{"num_hidden_layers": 19, "hidden_size": 256, "num_attention_heads": 2, "num_key_value_heads": 2, "head_dim": 128, "intermediate_size": 768, "vocab_size": 8192, "hidden_act": "tanh_gelu", "norm": "layernorm", "norm_place": "pre", "norm_eps": 1e-05, "positions": "learned", "qk_norm": false, "attn_scale": 0.0884, "bias": "all", "tie_word_embeddings": false, "parallel_block": false, "init": "normal", "init_std_qkv": 0.0249, "init_std_o": 0.00403, "init_std_up": 0.0249, "init_std_down": 0.00403, "optimizer": "muon_variant", "learning_rate": 0.00901, "lr_mult_o": 2.0, "beta1": 0.95, "lr_head": 0.0132, "max_grad_norm": 2.0, "warmup_steps": 200, "schedule": "wsd", "decay_fraction": 0.833, "decay_shape": "linear", "final_lr_fraction": 0.1, "batch_tokens": 65536, "max_seq_len": 1024, "doc_mask": true, "z_loss": 1e-05, "train_tokens": 693700000, "max_steps": 10586, "dataset": "wikipedia_en"}
MLP neurons of a small language model. Each row is named by its layer, matrix (down: output weights) and neuron, and shows model dimensions 144-239. Each number is 500 + 50 x the weight over its row's rms, rounded and kept within 0 to 999. Numbers have three digits each.
A block is one neuron, or neurons of one layer that tend to fire together. After each block is what it responds to, as a language model described it from the Wikipedia text at the highest values.

L5.down21:510450628498490580506536474519483599386416535575475413601507515485469487447461484464454491453518539511497493525553436485481541403470515397457541573443446553473447572449546536533593547517468447481469478571536465467466579617467515519456417446490566566432548531537423487429459483443517552510
L5.down93:507487612481477515504529507471505448443473511475501472517480563569499481495515525561482439553493535418480432510602525430523510398395524447532449452470432578519544463623409449450506561508572483541523519588502487510487488474483489491421475479473533542514422617422531458560549591498563460500
L5.down245:565480406524525422501530508486595496585532476501496419449475518520479503522452521501614526520521489520480518522522542437398519534530442533507389535444441449518551541570584453467564486415512523490482523416453538495494550595572492461507516430575396525513487465463551502489434490552563423510
L5.down265:538475438454435477522526531451532463565498565513533454573540447445464553486499472576534529424410527557557456410518532422534460416459432532528444425498480577541558480491548479486495500463445498487515429498583468579537564517528505606469544489468497473462481500505440513557561404408558482462
L5.down329:520466522465559493440517523452454529496507594470564552513542512363596442558542490505497545458532451479565486501519570383554388404517427466500550414531537408505525538406513558457465443538454469395479472525540382530481491475524443539515512493520457443520439494438505502491596516522510503395
L5.down581:580556496443440491455545478513483477509512597523461538575461474489496450522502481403464579534481478549519501505535437498548505446392597503469472458463436528508468467507429463415506501503486621549485484518543466572436511502455534642564567546377541457466484476522522526485510554534401441446
L5.down670:474501457514510510503548541421540450458462510443459490449553475557518488462458579470407455485563475543482688536407524443492504524535481434487434509498464449623502521488559436469583479573541492495486567442505473514530456478522485503528469459566613501491498447527439488550462416469471499608
L5.down766:436406483536588475511489431490495495421594569503458506524529472437506506561556527565483380426441516423564391371492537458505410463474492458535381420452513523506603545499448509454481513460553540418484435455451462546602486474552526426544431479435521504476489475529437541485627558518503557450
Description: Predictable words in formulaic Wikipedia text: census phrasing (living, housing, county), infobox fields (Preceded, Township), and sports-transaction wording (traded, contract).

L13.down245:520457495530555462386424578552479498564470509492486608565433501519470493640424475371518458497492467492515495556559487444542458494524465511521404359518572582568530500373549541398545510479463488471558584508531610446471579541509566524491408544439458487479493570506446509487618587486521410495
L13.down312:466476469536506490499506558633547540502580533546514492549502510487526467443457522534545463559528467505547548466408532492492424561497570455455544483532539511513486495405486371479507474524491507570545474564509500435520487521498594484515504426570489467444584448518400512516535494466572488578
L13.down344:434498452498495470554456396556505463485448464440529501449560517485476495441427583598480506458491498571534481553521615587504532496571507479460462473443494603481424466644496558514503518530573549454477525498504462486506500529420572527409530454462500466548525568508592506466578449513450501540
L13.down433:444520492512435420437480497634463571399446522461507472571522462542363545520505534462486515568505517528488427522484534566541594586540503485489477485487408519502526533482484534463467440479560456472509485554500513510446425541541499551444404510529605450524448495510534481527554630437554500499
L13.down446:477547501522417435514518518621531498467512462512525456471519505489493499572517402479483374488466502489485499439544536500578548376540444413501553467489482476552504497511553507546498428533591504531516440538557603479493484412492504464587439628564544407488499483540494480524536421440468500516
L13.down603:497435466468523558465481443429566495486508450442463462468497446428484534432518524532525535540563384483501432444539498559453541470449462439411604516507425480496491557527490539469383531512484477427542544369476508544438445519511513477611473497418397471504574466457535551375548486475441462525
L13.down682:464471509553487522446438484455512517474507444509535529496591485497525525506515464425549443445522522530488568433514512514412487509486484564412464466404436493546434495457481616419439474543595518530509518467497442471541439529523558580503537508447524447534569483471469513508502514408507497450
L13.down715:471483509487519483441520450530519477400469487524461463514584600470500541603567543464587484468463540587555423558584572405554514468510537469536434505523554522514481428490558449476441513443514456530561560634415612378460459504461511500517522471465474493475492446526465489521426534473476485438
Description: Digits closing a number, mostly after a decimal point or month/comma, as in climate-table values (67.1), years (October 1941), and frequencies (104.5).

L9.down527:490497494551541488472537468476491509566500524470487527517520464479486447527463511527457483424442457532617529530518549528482498610493411592469433554431509452529526464574478473570488419418533521542478583536510495508472449521516542486455478397464496550563371513413500443436472629480514519484
Description: Punctuation or suffix right after a number, such as the comma after a date's day, the s in 1930s, or table pipes.

L13.down89:453426427406476655529489460596482572564571541475531408469502433430500488560456474491494499441505512490505495464494486470482486493454395581557549539489480491519619553521529522544548593415509539417515470517513551451538566430501573565480490542492474487432434463447525551516495366453433494415
L13.down108:477569457530484492487620505516545619511564518468574525536492553488483511457467460462507528490513524455503496491455512469539587514486557555512541555562438507426531473459394456490437610590467526424450461636482518469479512538526500476503346509511529487510479460473526446550531440571501529482
L13.down498:526407513552532442458436433547576513427453435458529463451386438485514505498455507439489490444480490555451474615579464509483592429507585620435515413553486402583526452496618459537501493495444475572485542553521472543504510479522477526400532563477564438502491561549493508491511514442549528477
L13.down509:495427516589401523545497495502392497433608455463489499452429493496511570646570526490482488473551546477487501459525440483488497401483528532491716502528577537539405490475576454527415553444477574508429446529476497491458467458489474555525359649391539552488545410416452503470467594536506473459
L13.down537:539512502471479463418512479465486476504549541616486473495452459520542531604555437401422488565524526568483438481542543460452531494417430505464567494471564479513487535524542471535431557433542517491604490377514571446391413569488541470474588450480486476437581509532445509504588525481434513536
L13.down567:549520537569568529478499485571499520516481505473387516492399521507532395525419445463493527431493487580529483494555485528460532469493436482506577530503447437493450517514479504477538551558478450504537476571469467556507407550475438519454569511495394460566445459480546385513601489455500546593
L13.down634:448484538514486477437544482508578609515416486544509486366499499573469489553489556426453451505482508514536499526501571504514497455553453476517543543554544408549575604555571528552520502530511549449556492448487540539610437445534481497538420457515533582480519477473584471534519502503466467459
L13.down672:536520423560474522540441492497448508557431521603425465443510517586525481551489529448471557463453438549526509546535487489482588493387523551450503425511535533485463470560605426539509415548463586461521481542446446558419486392430507557542424491493558433436550472505490497543522546526431485553
Description: Middle subword pieces inside longer words right after a prefix fragment, such as ex-ist-ence, uns-up-ported, ex-ten-sive, and sometimes table separators.

L5.down153:520484432490441454459526502578480493471462454549510508499514481466559404500430449527499443551439507513479534520464569498453385452430525401555493471438459524582502493439461512472456512432417520558444433471458548557526461545565553404428471554534506557396460513384531505556589501481564484458
L5.down169:537484535450525454597439481530535523538522479481541551404543469501441450501462510437562515420483488486432499426619496523564432519480434554552468441464500463522435443560473487484461460497535491570478464505521476536606583496560534523537584481541540493536494574493389448476483552478462482535
L5.down271:558430509465529397523555462588422566484571549530493522467491509470467488437479473523609448488503497380548466470508473479439550529658501523598488486556541457503481509414526544513497478424470501515486559549475509476491585575551479476381529497523461511472598514527531478427468467507561411514
L5.down397:486506488492463524507543440428346499595547434505517508457559415467543533572508433526539504469494455416494599594523553603529461592504508581461516496471516509387501566471456503489502529480492519560563509494616443546526521486530553559565484546583507491490570533461455477540551537457535465514
L5.down555:490572520482416496460546480425528569579545524454592437572523474436428480522500539548484453448370474628489543451564545561443407600475496495457512493439447484551515560501512557457502540486527503496601533436574459475509527474432416538466494505443438392514433592483557488522480536501476502441
L5.down657:410589483491409478465534585474471553470524524431447517452501440459526536481573506523361434564559485457479547574496545596460523599529472538551462480423531576530444471503472527473598606533436542590572470517512529497438521572542421446501618470509472432506474501495424569481514452559383547609
L5.down674:530491500572492541464406532519474509557517446529521579547498527490539490575441534467480536585529531357512504538537564415557502548502491477532536452490487493524472528460502507458547477510500517556410511503539429519482524533573596479472567535543468488525540591424517499519472494498525542406
L5.down712:416478564490472532410500509463412513523527473498590459562484539507454450535558443549527494475485490512526451504473541507465415449539466589489485486517507525497471483540423438446463605403544416530587526550544542512468494476456472538476531537442434423556548492458593593493550521443483514511
Description: Tokens in numeric, templated text: mostly the opening parenthesis before a converted value in climate tables (−0.5 (31.1)), plus census-boilerplate and infobox words such as living, or, km, Total.

L5.down71:462586509442479474513532497432519479491520522515508412439506472374512554346455490458524411526563468451474503520429518480441506626461571466510493578511504495519547502480506420424496543550451470530489501480549572543468524525510524488529488470384548527466505599541496506573566491577452467512
L5.down346:508470573477491485467501505609567343486541495545551425530567470468520515473432496526474539504499542491539470528515513491512530468451453495411496457507518510504548505479543539566473502506410495610509517555415494465549514531558506524509450398547528506552484516509507540457458572403432430487
L5.down435:436553450465570466538530491530454489508458423499514495401560605502376461496511532448510506520484587538458574418450521515481588460468494507427490538597558511556474523455565452497520472535414388515599490469515394429573469487477486467636499452510530556599479472625551531597411579514443565500
L5.down463:474614499455482535521533548523479499475543501503410575536470473528506496477494461538472511587466454427442532387431440509512552593519439590478503635485548482540497535486490507485469461562447481503535473427455514464524500524499464442494550478478504544460396530508512435451579441447529484493
L5.down561:500577468537496466540516573478565446425591435485448533489559478499643531511515482438510454594516541462484429456385472414459479493558540450517511529496559498566572362467469453523388404498449505570483506527545456426462523584453437453429370511437525463523604531474497473502609491523498453513
L5.down677:547511486428516529550552487506538594488427508530557559431514545456371440596517483480564520517542545519475483549480504487532384489518448518471504538497474384480495585464482459549558506453421548502485529576434410490532521516466483464526508456504501470383479491505507473578547500579525507486
L5.down682:524480458503398517447481613515616527557586511420432574548597525520459489437489518484573529596590538520443461540508458591497484497453517483500518413511481461486542493479497473559557441525433502497344559465637429503572474473506566449580547456437485492502498488478494463521425413460472464498
L5.down702:549505509476448464629494529496619493507481477460540471484546549543582513417486494525584516505567493526547486525561501389496476518441599481415455588620453448482469545496437522541518544483492482492477408497493462445477523390523442463437593556538558465503497491467364491477538433604479558577
Description: Single capital-letter first pieces of names, titles and headings after an opening parenthesis, quote, line break or heading mark, e.g. G(hân), M(oonlight), P(ublications).

L9.down360:507512460469479455532485496592482519441493459584457455516508454499537451546476422377459450484314504476555503426536436539526473493482482595519539417502500554572462424469509461482414562538534576479470462499487521543552525493420497532595482584572496467458453536462483550446526544475529575495
Description: "of" after "one" in "was one of the few/four" phrases, chart numbers like Hot 100 and Billboard 200, and mid-word fragments (comp-one-nts, reve-als).

L9.down760:476509484450467462403446544505402488460595400504455424477412519613491494518493513504491442475484502436508497532439536446432517585530519451469583503474527524468481461464480540540543563544443482420522570568489504501483503597502494494484572501480472596462529505596527592540528507545589518587
Description: Second or inner word-pieces of split capitalized words and initials, mostly place or personal names and headings, such as Mol-do-va, St., Tri-ni-dad.

L9.down619:536526469423496498471583536471483469574502547522516580509538493509451539513665492497554465491595472573490540460517517502408453561511424446477515516552564482490572554497410445472594563467609628636493499516463473563529556532499458462474512393480555469471517486565525518481526531418465570469
Description: Pipe or semicolon separators between column names in table header rows, especially sports standings (after "L" before "GF"), medal tables, and month headers.

L13.down74:560550485575468550450486440490486507519536459569525518445574531543534468519567481504587482532448553551498501463407409434439408444574522473498544454446508472466565483451490558539559435421400463427526521530424481467487519423508574496481544605575435519480396554585541465479504529527488561457
L13.down215:511506417511441542535619619550454472526512449521436474368520581461453497497436453525464474520494419533576374594478513535480423491528505407544539484531493462496461630536524555451481551445552491534539544456573508485513541509571508522509487623513498435472448521436558446427460557428479559479
L13.down216:551471426519558533509466472438475457429392491545494574531494502504494554474509440488523543516531454474549567548508452441520445538522494565501474482588486495550540410539411549504518514443516531459453525502529483452499571423490520471467555592430529500475429535453480462601449515526641483487
L13.down258:398583515450523497437467436518468548571450546455488454554449545497463501520573545507598470550488501496448528569519459528475440465481579545412439618575596478512493550488495439534522382509532476416523529405457506621439490545504441419412446477500513426538470572461483547445537562469533471478
L13.down520:438519495503495494513596494459491502430424513441671560607467568451588440463488397574523587449510482477528499535493486500521470512481560455479448559517549530555442516488435442532552555480551526537492455500539549422515464485508522541489454457506541502540518538617565535540529448524499528544
L13.down688:515421554562423474474429440445590468510501558474494410436517424428586476574560531506409555477552462477483536487546525524499454430479461514532446570514454542453485454557467463445526578435555524515489527470447523602531534491484420410521509502499498537521489509437556574454546478440528451650
L13.down733:530582561549525446483407439526548507533409442513405489545529590516481405503536470508508484592418474495477492506481484498524536406418539490395478496536493548458551549528440520516579453527431436381447468532574396521563475509488590430462532450434502498541433504529537545436560514542484552597
L13.down761:538533536490540540479511494489527515543465475582495531420522423574506446456539495530528487538508426527536573428534515482519495469576444471565520538500648475486459534463513444545486551491580535456495420545482481538588430462546411636506531416387509489598497546457534577484551391587441446545
Description: Mostly "the" right after "one of", "named it" or "was perhaps", where a superlative or rank word comes next: "one of the longest", "the worst film", "the first".

L13.down79:503489498499488506595495511449505473536552426426478484483527427562554486657546471423483510502486478520557563447507493478506478459425514464472412574466490557529477432506496477494463602489512440537485479427535484549464446538624557558437511514469493445486582476460564468520475574512487385456
L13.down363:440576503492555529479517577444510504569493544561437490440593426593527507419508510568480457504431478550504469500519512490533459497454426485551508553499535542488593501459467524570497507494509502572549441564543482501486500456499438505479570456507512496483439489515509385439436507487514497553
L13.down379:450588496446490570571430456461534502487548407505459573522469533475586521562529515505496489486506401603491543501517494524447441512450485533474467541485502571452468548534516530579549529500508573501506488376465522509534427487474578514461439409397521480502539511495507399559560452482550455489
L13.down391:559574516545474478475428476500376495478510552348505532534523441494486581536609394504522512553467494541593466462484563496510579478491545519544490552520551588540535462461366498548487530565435453593443483451417514498474505459486395561431523531532448478470414546608459545551459466471552467470
L13.down478:549517531566591577553591530454513438408498521511536473458441441548556493545476607452466436452572467447514457475553503502491544514491367485541454499524533469515472547578558492465465403482535574569542498532518468575480546579351485509463482465497484456404514530470522594382577533475464508535
L13.down512:479419490516512534481529485488447443484544468499503488619579525542483502488391635440496508451545432499438554502506560446475543540445444579537542443474483542450485493467514481474483517560579561422525485509491457514521561537481568436463465509538457459494563504514565485457516518415594538557
L13.down660:465487483471614502541533475441521463532554537539489507495568526392526516503488524470442437516444462504592525480522489489576427502605509518471588423492469457506548511546536482523516404428520572515516397524541455544454575491501526562538530495525478614565491480498486482420612500522471534482
L13.down678:457487466517592601454465491432578481405453546481392531554495398503516406591490561568525432494467433539546465566593533536458461535515521472460511415431521560476535558473509578509493569505597470502484552457510500523470504425497479524571548516566503474522491517523547534521526529468534516485
Description: Tokens that continue or end a multi-digit number in statistics and tables: a final digit, decimal point, thousands comma or following pipe (34 |, 21.9, 17,297).

L5.down281:525531543602482489468480601483488492481510392575542405465526512597482485503575475540465480458488527420443606550481478549489437556598500456504533429495522515569445509519491533536484433464524484530546534494533451549509477528470513519468591498575473379562503407550552462537600505495517499544
L5.down303:515488462614555506560446403459449414543514500470535515488515458537500474482484502470497473555538496452487469449544603514490488607556565520527428514475601502517527495537519463525440543491577564405429585522529417466565627516492499454478539444491492500521542493572558492484481435494476496449
L5.down434:420558521461539494561484492533541591496503510551441509567451515456570448540383615571540443451482493480600534527456505514461479540513512457604420470468584580575556543452455561454523472570559516540464398481458498506548422480422489572506453501457471392476503549516429450520591550485474539467
L5.down447:571491574510482588521542557515588386532432521433501478506480426475579578536536584566382500442492551562503488465525475480528532462536447386421561500514516475467549624545425524516461555446367555488617540557416504545466398492465527526570447528517496534484485420433472437513467498588486557483
L5.down458:552426571530485356441475480512464502466476490459498533513444486488525464470574410544555441561534465451511437509523477484535414434472396457537440571471545501528451478464583466534574494499514451526477493507563442496460472487508611462504476570464462403494469488438562472564455567526377513505
L5.down566:547503489521565417508486509534430480504485497518564466566449482470518546510548554484515537494462522547507457556527492477531466459552494425494488519473598557472553442475507581496499452563516466410508525505481445461586440411446576436538517428503462456484572595524564535540575665580442471487
L5.down717:510578428549420429560508457511523535527568434437489454530451481521516453552543524506560448506502473392421468455413556378471502597435559510608490527514573444533499457509496533451492513523497572518522486444436533492422466433495420527436558550512477462447505497505577510546408508531500568491
L5.down720:542454485550456542503536526514484560510496553520531567558525489495505578531459511583410516471515536466519457568480422596515496591412494512482530553465436514484491446460491514368487483536511590445453440508545551385544499551546490397420435550448564471420568502558540571536433585519455481449
Description: Words stating a person's achievements in biographies, mostly sports careers, such as debut, appearance, scored, runs, assist, never, appeared.

L5.down100:450418405484378480522392493398532452516480600501415500587507390541555521505555460530457521415486516504444453510422538521512474529486516493506485532486565469525448484499487548505518521517484553549452461443493477628448461421486458476491544557514588519596430610535485568539500531506530530551
L5.down131:513483535453495500527561524544521497530463525500428544509529454516502461550499523579515493444506476485462495459383504475494526511494538479599528483433427483473484483501498444459528451510465400483539468465507608601465430495496517503575540621438485563437488529570488540605491544511524549497
L5.down170:412391498475482484434522513466457433353549492480463588422537511449508431511476572485399550563396480473515493550485457462451476544456456525469501545592582489553504504493501482515535556452525515559478489509509336521427491503563468537462471398487521517554474473451482491474425511483471519518
L5.down171:494495446566607586528444461534499449629499394437475543459523428601528529369558493452514487536378539433515400561532394534453510496432441383517465441526505542513479505507533549524372503494519435464560514594536488604530448515521496546514478526559581533499440426604498427537509443491507469486
L5.down398:567572477447515557466522496468491371480517484468583460483522499632531458483460489512522510671482501523549500475536476491595556474466539507465466485476457516506427471517405491512506524454497584497517495536444452565486502480443474494452521499570409509451473484553491498410618516506526469497
L5.down460:443582542486500513440506568538451450538440462468509520495521514472443516509504508611364532496429563552423415548499525565510517495519562467505507622595539544557490493465614555435417521415504428454465607555529479543452467422584512498458433390584444558510523532535488521520548504484534512526
L5.down568:484520500621539451538543459513442520578432446524434472423461590479465466462446512521518504481483497527478458531535446500449489430430424550559406497521481539484565559456514536451518404509561530420513459481555564486531536474546433482408473436567582538514465458469575507547503381498568436474
L5.down627:462502511458440507484568486396427534541574558432461516430520489586533598525451519454533461464562496452577527424540508548531497552527545520513470476385501528463474491509537399498506514461561473479517503491565520504414509511475510529522459435504394524518541615503482458447494419568556485498
Description: Year numbers in dates, birth years, and lifespans, e.g. after in, born, or a month, as in born 1995 or June 10, 2018.

L13.down103:468479423405508551491467567529503522533494541459432445521448507543509507453496453477472516587524508558456471570426605474521434529464453537566424487505438575400479505417502555501522487539465432519456374555504456504409541511458498468450423421598409537492523444485492512450552480508448515533
L13.down131:542471495406579581450504434492448495488464498490492523477525430396519557546499533516573455569462509463477520420506478510378527463574482495574456533450500480441503568460388422481551523521549525552493470492450512551564565488511492471409569479431506502510454514587547489476514466464556474560
L13.down199:416445465515503491534547479412550469579471515484478492531485488599527550488534559539511462525563393517456550513489515458497472480381464441482506539525530475509488504494530513544471506470501480530425464480480567468534497453519452430417505447499568507471538494479511578494387493577430542482
L13.down242:469461485541619543459513529403537444458450552479560514518601500475491560520482575482409528450513462480496468516472567497527406509529483533495378576532537511485507486507492526561400441520459519503554441470431515531495592584528593512487495388473487388492516463529528518503467504407550517523
L13.down254:505513533559425629556432464491482561473455530484511524503480580472531555528478490537565416457513555495445498466456597449556472493484604472509524470468389450572587500521481481407490458445436565489513510465478504523502457432531469500490488513485530542582607378499469487448462436571483442461
L13.down352:466545492391433470460514508532465540448556517531466416491517546504448542414461578535527551572538523486492518546508527452425447535601492511504534464504595549508482558480562496557406532416558463508460499487522543497482557436495429469516555576445483491560456542489448537573436400456440490567
L13.down481:502479538449415536584507544497551474455516520404481460557518477482539520514576592525465484448494460543470519459551544440530486508418565433615462555489527507471572471407443527517468444550495572431558670451416451465529573476546486425396542510488472466416505466509464425499542474476511578589
L13.down687:528487443527510534490481568487566387482562579529438396549558514478557488448449578548544515542525504448395561495520452437426470538466504582526549439502531489571583491510496507438588506487535482498543553502461473625448606454442464506549494556579572451509457440464436493574482489430481470489
Description: Tokens inside the header row of Wikipedia markdown tables, mostly column names and separator pipes, e.g. Time, Total, Pld, W, Votes.

L9.down654:482434499490526471457577467531535551553489539592530503564646454547441427554464561482525532513515470480487476384480439540453537569523546507590521470502493529552502477473456510556430473510598547529493537552515470423531463547446461487515454437496568430443539451525444541504536518479575415471
Description: Word pieces completing a split word, especially ff in differ/difference and app in appellate/Appeals, plus set-phrase words like high, age, makeup.

L13.down52:420548444519461505478562576522504460470506502542467385505515559440437547344596517531479482467506494529584484458487505431434529589499472500474472489430476531457550425511473504531553549506482509376477510572595533553471470474548551457437548442480457516448544447481565441475546513444471625444
L13.down71:511447474497565453535556496518404494563502485649472509462427450511465544515469387499577491444525472561556404498475527547459553363507589539428527484435449513553493541567561491419464515465512557492421456417491479532499538566418531569505490464507502417587490555574431451477538525486553481443
L13.down236:470395569450571506559565539529508406500593517540441425478479528446353478544537495439483556439518511500431488473396483537526450537447463530425497437542504457496486588494500514541454626564567424494563467431522488520503495470631503390396527459434488512453517529446460525402504555561554573557
L13.down274:421483525537523541469482593511480481487568478521421457500517501476503532507461528526491478493593595455548394536565445626459451481584619513509508532469471560578499420454542482507533519454557548480357630483550495552388472513487529520498494580367462491509528505474550496499400550457504620568
L13.down302:459475493473529577556545542511482518448512491429354524576420514514491453692551431512584460460502467421540556572436565516485590524498547445483549549515494561483472450516537460542477450398554482469478502528379539516506545585478402537525546517523470604497489556500482481410575425480506462527
L13.down315:472548529616410557523528487544569392594571458411538483496558437511538478415516441559550547450406556498473455434491500425451452494469512478504385522517477578546490485527536559476527477574561498520525345513485469469387508498534494605430597423499578503548468474523573496440450470539524512463
L13.down381:499434517547584489606569475538533425522509480513513587518363573458503424487501525470556525497545549517526551544474537494558602420454545474516484503457396439480531420488497492448530458586431452395492456495510528523319496542417564470550537466443463504477570568430489489408510541485542560509
L13.down558:445574472533638486468404529555480378575549478450510508484450351453468504483498557593534509550449458527429528508495519530503444566419551456536585522531507499528466476519488497560505389468493541566553499471500554541525487508399517537531469519476499472505555477498577460502369493526540476462
Description: Second piece of a split acronym or word, mostly after an initial capital: the L in MLB and MLS, U-boat, U.S.; also "other" in "On the other hand".